From a checkpoint of a small transformer trained on Wikipedia.
Size: 8 layers, 6 heads of 128 (1 for keys and values).
Architecture: LayerNorm before each block, learned positions, biases, tied embeddings.
Training: a variant of Adam for these matrices, 905M tokens, 6904 steps.
MLP neurons of a small language model. Each row is named by its layer, matrix (down: output weights) and neuron, and shows model dimensions 624-751. Each number is 200 + 30 x the weight over its row's rms, rounded and kept within 0 to 999.
A block is one neuron, or neurons of one layer that tend to fire together. Before each block is what it responds to, as a language model described it from the Wikipedia text at the highest values.

Responds to: Biography role predicates
L5.down120,244,180,187,199,198,241,222,224,260,187,256,207,202,201,213,202,170,245,207,234,195,140,143,216,182,241,199,245,197,212,186,219,256,199,220,215,128,216,197,186,194,230,211,243,126,182,231,189,198,229,180,191,248,179,135,156,207,182,220,189,215,219,208,183,156,194,157,151,216,207,174,232,160,233,155,206,170,233,154,181,261,187,168,183,258,193,148,207,191,182,210,163,223,174,133,240,193,191,203,204,174,265,209,274,236,217,195,159,177,169,165,170,186,176,241,163,189,225,170,177,195,191,154,234,235,160,169,205
L5.down293,195,187,259,174,226,172,181,211,188,212,149,184,220,180,214,204,213,220,166,285,176,191,256,132,181,156,243,219,182,189,165,214,193,199,182,225,189,187,177,196,207,139,247,165,208,184,203,253,233,173,186,202,210,197,211,219,166,287,160,192,145,220,193,231,237,223,174,207,224,212,223,217,219,265,237,185,267,207,195,213,172,231,219,193,201,208,214,172,198,215,203,228,221,162,162,194,192,231,163,216,237,201,230,220,241,205,201,214,189,196,214,185,216,215,202,210,224,177,207,287,177,161,217,215,191,209,185,214
L5.down335,192,202,196,194,168,190,151,149,242,200,161,171,174,188,170,229,240,169,174,193,219,229,240,299,236,217,238,243,187,206,213,202,147,240,208,264,230,146,202,153,207,177,220,163,210,223,148,168,180,184,202,192,166,191,188,180,219,216,199,184,180,199,161,228,194,176,182,139,219,207,252,173,172,175,183,235,279,171,203,170,202,204,212,225,230,207,218,214,141,146,170,201,153,210,194,138,183,196,151,246,196,198,206,222,167,212,196,190,184,225,174,195,203,160,215,192,190,194,178,177,210,178,178,226,198,179,258,249
L5.down619,287,216,208,148,200,226,185,149,213,193,206,200,228,212,255,227,188,265,215,176,182,214,161,189,201,231,238,179,166,168,214,243,235,203,186,208,182,205,178,212,171,224,145,189,128,176,208,211,210,163,237,211,162,158,175,172,217,194,213,204,172,248,234,185,247,170,165,174,129,212,213,202,167,197,162,166,216,202,210,226,217,201,187,200,174,220,204,247,197,227,220,190,186,190,208,230,181,229,209,211,121,206,211,217,171,192,166,231,246,190,216,182,218,192,154,209,211,162,184,196,214,230,216,223,203,254,158,213
L5.down807,162,193,192,226,212,242,187,224,184,225,166,234,245,173,178,185,188,221,131,202,240,209,223,252,210,246,199,142,189,142,166,190,173,180,201,159,224,226,227,152,257,238,171,235,212,228,225,234,211,216,207,201,177,227,255,229,160,243,198,157,237,179,213,162,172,200,228,282,191,190,252,192,176,222,185,230,238,177,192,252,165,164,215,187,197,155,212,202,195,199,237,263,229,224,195,230,187,213,210,186,249,295,187,131,240,196,202,203,218,126,235,267,179,216,171,187,150,232,243,176,210,241,189,210,226,172,213,197
L5.down1670,227,192,174,255,195,228,220,284,175,185,177,184,218,194,182,248,207,215,231,190,188,242,228,231,219,237,194,200,151,204,222,153,176,206,191,173,179,225,218,207,234,172,200,192,245,227,223,227,173,254,145,213,201,233,217,158,194,202,266,188,203,180,221,215,212,143,229,204,252,191,214,183,171,217,229,153,176,222,222,163,175,132,238,176,193,204,217,246,215,208,220,259,158,146,174,221,200,258,248,171,195,213,202,227,194,154,204,176,188,183,178,174,202,172,204,226,196,164,273,165,182,164,216,219,202,146,152,216
L5.down1922,210,213,184,174,178,237,168,196,184,147,163,177,201,185,166,275,249,174,163,160,235,214,178,181,209,206,222,166,171,237,183,201,183,205,200,190,196,195,162,196,181,198,240,210,168,203,158,155,210,185,243,207,172,195,141,134,181,189,187,211,153,206,204,247,234,200,146,185,191,230,191,184,188,244,230,241,180,213,214,219,245,189,218,194,261,191,205,208,196,211,198,154,166,177,199,182,186,200,197,262,176,220,193,173,205,192,167,214,210,174,204,175,145,214,190,167,198,231,242,172,188,226,234,230,202,172,188,173
L5.down1981,209,200,200,201,206,227,149,269,194,202,172,186,189,155,170,182,170,210,202,193,198,145,186,191,217,166,206,270,210,245,174,192,173,206,244,157,183,132,169,253,246,196,223,192,257,180,252,228,195,235,243,242,270,177,195,214,216,244,246,190,177,172,190,171,227,167,213,261,202,176,165,209,219,213,194,212,187,154,217,251,215,250,182,273,175,177,246,198,211,206,189,188,238,258,152,178,211,223,209,178,215,176,161,210,164,207,246,186,210,213,208,213,228,215,199,266,181,178,158,193,191,200,169,178,199,163,228,194
L5.down2174,168,190,227,211,153,190,231,249,183,238,165,210,230,201,215,246,166,249,226,188,171,211,181,207,171,198,143,184,192,184,233,194,245,212,240,181,185,253,138,186,176,189,214,133,233,207,176,157,191,244,141,224,205,223,158,187,138,192,196,160,211,189,183,154,192,166,125,241,180,177,234,169,200,234,262,214,174,237,195,227,210,164,189,208,219,189,204,198,208,256,249,194,195,201,161,222,221,175,176,144,160,248,182,181,155,219,155,200,179,185,191,182,200,164,178,225,195,249,254,172,213,152,187,176,173,161,233,249
L5.down2207,252,174,260,189,192,174,212,189,213,254,229,217,209,229,227,171,194,194,221,188,141,147,199,186,142,199,199,191,224,209,211,197,166,242,177,238,194,157,180,238,214,194,141,231,184,236,139,178,229,158,183,177,150,235,188,189,147,250,234,175,190,199,180,211,188,156,200,208,256,166,242,215,208,148,218,233,166,235,213,130,174,223,148,200,192,191,117,226,248,182,249,207,181,195,216,203,137,212,218,195,140,200,216,220,201,170,168,154,161,226,139,229,205,188,161,170,178,242,196,159,188,192,161,187,171,147,177,233
L5.down2303,250,165,165,197,206,243,171,269,217,158,217,226,182,220,223,188,143,215,208,244,184,145,205,193,184,189,236,177,238,225,203,215,186,228,185,155,236,146,191,214,184,216,115,190,210,167,214,212,216,153,202,218,175,179,209,231,227,145,189,199,243,177,244,224,174,188,219,202,214,199,158,186,204,233,213,168,146,189,218,192,157,174,219,241,252,235,145,223,173,239,184,229,189,259,265,223,198,263,189,201,175,185,187,188,176,235,207,210,245,216,174,257,152,197,158,200,211,204,142,167,213,202,143,157,196,195,197,190
L5.down2827,203,181,245,213,228,205,146,211,179,182,250,191,149,229,241,234,202,219,265,220,169,219,149,213,151,216,200,207,211,218,206,245,236,164,183,187,215,194,169,202,231,235,220,196,179,195,183,204,184,230,214,182,268,222,183,243,228,167,215,180,152,240,156,230,197,184,282,133,196,291,228,277,181,143,202,218,187,248,164,205,206,153,175,204,212,242,109,197,231,176,193,186,176,168,161,184,209,156,181,208,200,168,160,213,186,164,171,149,204,196,215,209,217,197,158,164,176,204,189,234,204,258,200,251,190,271,193,241
L5.down2832,222,167,201,166,239,161,222,228,158,176,194,233,219,250,184,173,202,189,250,211,230,190,226,161,252,213,194,214,224,212,184,145,225,229,179,230,190,148,144,192,189,226,193,213,199,248,172,242,173,282,168,248,187,206,179,174,194,175,231,138,200,213,204,212,201,164,156,230,265,222,199,191,208,163,182,167,208,224,144,226,176,189,165,219,189,204,247,215,147,183,151,180,150,255,195,209,218,192,188,158,184,174,182,149,167,182,196,226,178,187,169,166,208,187,167,163,189,191,166,170,213,145,221,178,175,177,148,212
L5.down2849,239,205,261,128,229,204,139,212,172,239,185,178,167,220,190,201,241,270,209,200,242,241,223,238,258,222,212,236,174,160,183,164,238,184,190,194,139,202,184,242,182,250,189,191,170,216,201,192,198,209,232,218,192,166,169,223,238,216,211,220,142,189,233,224,198,216,204,263,254,195,218,230,203,212,254,182,192,176,225,199,199,189,214,271,163,151,279,192,209,225,173,172,194,218,181,178,163,224,165,173,203,157,205,238,234,179,237,237,177,196,186,208,222,190,206,180,237,184,143,193,174,226,204,203,220,203,213,158
L5.down2864,207,161,217,188,221,238,201,221,266,127,194,172,218,212,237,192,172,149,204,202,196,203,196,164,252,190,240,232,222,185,153,204,157,179,158,217,179,191,190,192,217,227,233,255,191,262,199,135,158,173,147,250,189,243,185,206,200,189,204,192,156,236,143,211,172,227,189,231,174,247,203,205,157,279,221,172,171,219,178,268,149,174,164,184,214,203,155,206,190,160,227,191,231,175,172,208,239,207,161,220,250,204,173,189,212,191,184,173,183,256,223,219,208,176,164,266,230,217,197,203,201,156,223,198,217,226,240,159
L5.down3004,192,159,224,236,230,245,217,204,218,190,216,214,249,207,228,240,178,242,207,199,205,197,192,181,217,227,163,210,200,206,256,143,205,233,129,175,230,186,200,189,191,219,197,191,230,213,202,253,205,209,210,172,205,195,193,187,223,188,220,169,229,170,183,196,165,195,230,200,172,190,211,190,203,188,212,198,236,175,152,244,198,209,202,193,181,206,214,194,187,215,202,177,165,171,171,199,247,210,201,181,209,250,152,223,245,188,203,208,155,175,263,190,227,249,220,179,178,175,204,206,196,181,228,179,155,214,191,166

Responds to: Coordinating and between adjectives
L5.down42,213,171,213,156,182,235,176,169,187,222,241,198,163,164,238,146,187,195,190,207,174,181,187,213,186,210,224,184,185,189,230,208,164,240,209,260,218,235,179,139,241,231,230,244,283,185,275,202,196,168,175,210,163,196,188,210,191,185,243,201,169,173,220,262,208,242,216,216,145,190,193,223,184,243,233,242,206,207,212,205,200,179,220,204,217,198,220,217,139,204,177,236,167,195,198,214,162,202,166,156,193,194,197,234,232,202,196,228,187,186,220,164,232,215,200,207,228,166,187,145,200,209,209,154,228,162,256,205
L5.down279,224,181,187,146,238,160,189,197,173,234,158,202,191,201,184,182,194,243,197,228,179,206,210,303,170,228,171,180,177,215,231,182,262,218,180,154,217,194,184,191,134,213,186,174,205,188,229,233,140,207,249,202,213,189,181,149,184,200,211,129,158,209,219,220,171,243,222,189,173,186,172,219,224,216,196,155,284,189,207,209,232,182,214,225,156,192,228,190,190,285,184,165,266,211,216,179,220,181,228,210,173,224,196,195,276,200,225,230,204,205,235,176,235,188,180,148,171,184,195,212,151,172,207,221,172,185,182,203
L5.down350,177,168,154,174,178,202,209,171,161,146,215,176,213,233,226,200,219,212,181,192,197,191,157,157,213,205,183,249,156,261,206,198,157,227,223,268,204,252,169,151,212,189,216,212,235,184,280,203,184,181,198,181,239,164,177,214,172,143,188,177,183,179,234,185,211,215,198,174,266,221,173,214,243,231,221,224,162,209,150,229,230,210,257,193,192,231,264,161,160,248,177,181,187,233,231,217,209,196,203,189,146,170,235,143,208,166,184,222,190,189,167,225,159,252,215,205,183,219,240,220,184,198,256,219,192,224,224,157
L5.down622,189,175,197,232,232,193,201,207,237,203,286,215,223,148,227,229,150,212,228,221,163,139,172,225,225,199,201,224,259,206,215,230,227,159,162,156,226,125,158,205,181,195,142,252,160,184,178,151,223,199,206,219,217,164,220,191,190,192,200,157,183,251,244,218,180,207,253,166,195,228,121,162,219,221,177,178,166,208,232,253,217,230,168,227,205,178,208,188,214,172,144,168,214,211,202,194,213,189,211,248,182,190,212,199,169,263,170,165,206,186,198,231,204,178,206,208,180,150,201,236,194,239,161,170,169,212,136,266
L5.down1000,254,157,204,199,166,164,165,207,169,220,190,188,185,177,142,190,211,244,215,218,181,201,196,170,243,244,264,226,206,146,248,269,195,187,190,226,220,246,224,236,193,211,201,225,212,217,219,272,174,227,211,190,186,200,161,226,222,180,203,196,123,212,202,234,195,192,183,216,149,217,185,168,155,258,197,221,186,196,257,183,148,204,232,207,235,202,205,247,228,252,253,211,228,222,200,199,208,211,151,188,214,169,156,162,214,244,170,201,217,213,202,265,164,155,147,170,225,204,210,229,201,198,207,225,222,253,173,197
L5.down1366,181,215,214,214,231,189,243,233,210,187,253,191,193,167,184,241,215,174,208,255,261,180,190,204,248,189,205,168,204,272,184,179,167,172,193,255,237,183,199,250,236,161,229,144,269,219,108,182,189,261,162,203,211,179,242,128,166,177,230,196,188,180,207,195,231,172,186,186,187,160,188,211,178,189,189,165,239,168,212,203,223,239,184,181,240,179,196,183,166,240,210,234,203,217,195,197,224,162,225,241,189,182,220,158,270,235,210,151,191,235,221,194,172,126,258,208,219,212,156,161,224,186,186,221,210,161,151,215
L5.down1393,234,197,133,190,202,275,131,208,193,216,265,229,205,217,164,195,193,235,207,224,230,222,203,201,181,228,229,219,187,214,157,151,203,154,150,161,252,227,149,259,167,187,220,212,187,181,201,216,247,221,208,224,202,202,180,173,175,156,169,245,192,200,239,208,160,183,186,154,174,191,205,218,234,256,193,204,209,156,249,191,183,234,222,234,197,165,194,179,189,245,193,180,169,227,222,265,184,241,249,245,154,167,200,209,149,217,164,180,209,228,168,241,168,207,133,177,249,175,133,187,180,175,193,162,168,245,162,221
L5.down1844,180,186,224,197,248,202,214,200,159,167,219,145,227,176,162,202,248,233,143,185,217,241,210,190,212,243,232,221,247,178,189,239,222,196,288,181,224,203,211,249,190,189,253,188,183,209,190,231,236,199,205,219,185,215,235,226,212,180,210,191,197,215,168,190,232,228,213,273,208,198,227,194,188,151,206,157,201,173,195,231,117,209,196,208,214,176,219,191,153,193,215,235,232,210,179,250,161,238,226,160,225,201,246,181,159,172,193,217,223,204,227,196,265,236,190,204,205,165,212,266,226,205,201,160,198,229,210,199
L5.down2154,180,209,152,207,160,213,204,199,266,248,211,158,240,211,237,205,200,226,170,190,209,199,169,143,144,188,210,202,242,180,204,159,234,243,256,196,165,203,197,281,205,222,198,164,183,203,180,173,225,185,179,232,217,177,258,229,237,226,197,190,270,164,211,234,219,220,159,144,181,194,183,170,206,249,174,166,219,167,226,246,182,172,207,261,163,181,243,202,225,240,219,223,218,199,203,172,175,184,213,207,210,184,171,184,197,204,224,193,180,230,218,190,211,267,128,217,255,211,235,183,210,175,187,196,216,190,239,219
L5.down2273,201,213,192,190,237,229,161,213,265,168,180,170,181,155,210,153,178,227,193,222,213,217,200,237,197,179,229,240,193,210,221,215,190,226,235,186,154,166,189,216,224,271,189,132,210,188,227,188,257,213,198,215,184,206,225,179,197,240,155,189,166,170,231,212,223,170,170,242,240,194,214,265,189,205,186,213,237,127,202,168,224,200,175,205,190,227,205,239,190,161,189,184,198,173,206,210,195,214,186,199,294,234,221,184,212,158,196,158,225,271,241,163,166,192,198,165,209,193,190,173,183,133,192,158,211,169,251,207
L5.down2315,254,211,239,202,206,196,232,198,148,216,208,176,160,235,149,272,194,164,142,173,175,231,228,213,229,195,192,218,197,241,181,200,167,253,214,162,215,149,200,239,182,264,201,177,197,193,189,170,258,164,214,152,201,180,206,177,175,191,186,138,179,177,225,180,180,191,232,221,216,226,170,221,188,144,187,199,181,213,204,175,207,202,167,215,184,202,215,176,142,204,170,194,182,213,225,195,169,170,165,254,245,180,233,256,194,216,165,215,164,217,186,222,219,221,196,199,213,199,181,190,190,153,262,193,210,246,192,219
L5.down2414,142,188,167,176,208,163,189,189,203,215,198,190,212,161,239,196,199,203,220,206,195,204,217,119,192,243,184,185,261,244,243,230,183,251,197,152,176,181,193,191,185,261,186,220,175,279,150,235,168,207,151,200,172,221,249,190,208,224,189,164,261,179,189,214,220,228,195,223,173,156,155,215,167,192,170,201,245,144,170,225,179,220,222,259,214,137,210,241,185,149,209,187,229,223,223,172,212,153,216,210,215,180,241,196,158,173,210,160,186,175,225,215,248,241,172,174,160,217,214,215,217,194,220,194,197,239,255,203
L5.down2462,228,186,199,224,220,193,220,202,207,239,202,154,234,192,259,171,192,275,212,146,262,282,240,230,246,198,188,191,199,170,203,194,162,246,262,195,244,169,218,212,202,256,229,192,192,218,199,195,154,203,182,207,180,264,202,189,224,169,208,235,187,236,177,178,143,236,184,183,155,189,183,206,188,213,204,215,201,230,232,200,197,208,139,191,155,189,161,175,174,205,228,211,198,181,154,212,222,151,209,185,212,203,185,244,190,207,220,192,202,208,238,213,200,216,206,201,177,183,201,188,256,110,158,166,169,202,164,264
L5.down2600,162,191,146,207,140,199,189,210,166,240,195,219,186,175,206,199,229,222,187,208,192,209,261,220,184,202,170,278,237,208,246,183,224,238,169,206,190,196,154,185,220,194,171,159,264,223,168,244,209,257,199,173,202,198,194,167,191,177,239,146,224,192,198,185,224,195,195,201,244,215,193,259,173,237,167,217,221,210,187,209,169,211,194,186,178,240,190,211,175,227,202,154,204,200,230,240,193,192,187,174,192,248,209,163,199,154,135,219,170,184,177,228,201,247,213,172,239,207,192,199,213,198,245,137,180,236,258,244
L5.down2643,213,145,199,160,235,236,192,223,245,235,230,179,194,216,252,205,189,228,255,226,196,214,195,207,242,214,204,193,222,219,214,155,202,235,159,199,212,219,153,225,191,162,211,204,206,197,149,239,227,223,211,231,232,176,177,178,234,194,219,195,203,208,153,226,271,194,246,192,194,156,222,216,228,197,187,216,201,234,152,166,135,225,212,224,156,222,205,151,184,217,202,252,202,230,207,204,161,179,245,226,133,188,186,191,230,211,179,211,207,185,259,170,194,168,173,235,232,209,189,178,219,249,172,166,178,182,138,224
L5.down2895,206,203,226,218,201,195,193,235,223,182,205,213,207,196,190,201,166,226,199,233,194,176,199,175,146,176,219,196,183,218,176,239,178,133,208,134,142,168,211,213,167,223,211,212,198,222,234,147,184,236,214,188,206,235,211,216,203,154,210,189,212,199,203,191,218,210,207,207,212,218,185,229,141,206,162,229,179,238,198,192,200,203,188,125,179,195,185,200,171,223,167,201,211,202,196,202,212,194,196,197,214,243,142,201,199,219,222,240,188,245,216,167,186,115,226,175,167,238,222,202,208,263,241,251,184,169,197,244

Responds to: Middle of fixed phrases
L2.down2616,232,171,246,184,208,224,155,250,180,200,184,234,220,216,133,219,190,175,234,156,176,203,206,209,209,185,187,243,210,135,183,257,259,218,170,176,253,186,200,261,211,238,187,217,219,210,194,234,199,171,191,147,187,210,182,175,215,232,182,157,194,240,185,177,243,189,248,210,170,234,154,160,190,215,170,232,134,158,261,201,242,240,174,228,171,199,152,185,178,220,208,187,179,175,194,196,210,206,197,220,248,164,188,254,207,225,168,205,222,232,221,206,205,217,202,197,193,226,211,184,232,240,214,189,144,211,162,204

Responds to: Token after a name
L2.down2192,252,186,232,185,185,111,185,292,203,170,192,198,202,225,156,277,180,183,180,230,181,222,209,174,165,218,136,177,218,194,184,249,152,172,199,180,182,177,221,186,205,224,188,177,166,169,154,133,242,162,142,223,231,207,171,221,233,199,221,179,196,177,239,217,184,180,217,253,170,192,202,206,189,196,249,187,147,189,228,202,171,235,165,155,237,223,235,243,202,172,221,201,169,162,160,239,192,163,255,180,234,182,199,223,221,199,185,158,185,189,196,191,167,250,173,207,232,251,187,137,155,204,236,197,201,192,172,192

Responds to: Coordinated modifier conjunction
L4.down1165,189,174,248,229,214,158,195,165,222,224,169,170,269,174,202,233,167,247,170,227,209,272,177,187,232,164,219,184,200,193,141,230,209,193,192,234,230,195,132,164,230,220,213,209,160,199,184,219,163,246,264,188,245,198,203,194,233,207,181,223,222,189,144,253,166,195,178,177,220,175,244,225,163,181,195,237,225,275,240,193,235,144,184,187,206,213,190,171,211,226,238,186,253,218,166,190,257,196,178,189,223,242,213,205,225,209,211,175,198,181,215,178,201,148,180,217,199,206,205,196,217,229,206,199,193,231,169,292
L4.down1605,230,206,179,244,243,189,189,145,208,170,213,134,214,229,185,194,162,151,237,261,150,200,173,182,261,116,190,206,179,216,208,185,185,205,180,184,237,114,246,195,184,217,160,182,216,251,239,173,179,230,237,194,245,180,192,250,173,200,216,151,154,285,156,231,190,179,213,218,180,209,250,107,184,195,178,184,175,215,166,215,231,225,251,166,224,220,166,192,185,214,176,237,191,185,157,180,194,191,206,214,187,140,216,123,267,251,198,174,181,163,205,215,227,199,157,158,210,224,212,188,231,267,197,212,189,181,202,203
L4.down2219,234,171,205,167,148,248,196,142,173,168,159,179,245,255,222,182,236,279,269,247,225,254,199,142,227,177,241,247,181,150,229,213,210,148,127,209,241,152,179,248,250,165,236,220,228,164,183,200,163,211,172,251,195,240,212,161,197,259,175,207,201,202,259,155,208,245,210,241,153,224,259,195,152,175,190,239,203,180,156,197,187,188,237,221,246,253,207,166,170,192,236,192,203,161,183,212,218,250,219,189,196,182,178,161,228,199,189,205,225,224,171,214,160,179,197,242,176,166,254,245,243,217,177,205,188,215,225,196
L4.down2447,212,202,239,174,221,182,192,136,179,229,221,134,196,188,158,204,203,192,163,179,162,184,270,156,145,258,175,235,233,245,184,221,177,289,204,183,165,172,207,241,186,180,217,158,207,145,181,187,220,219,175,167,187,188,205,175,229,205,199,156,180,229,155,237,204,220,165,203,198,239,194,232,160,121,231,181,253,178,227,175,218,207,166,189,201,172,215,156,230,216,189,180,214,145,212,210,146,199,203,225,236,195,233,169,204,222,200,200,194,210,220,170,163,206,231,165,235,163,210,225,229,249,253,205,170,211,174,239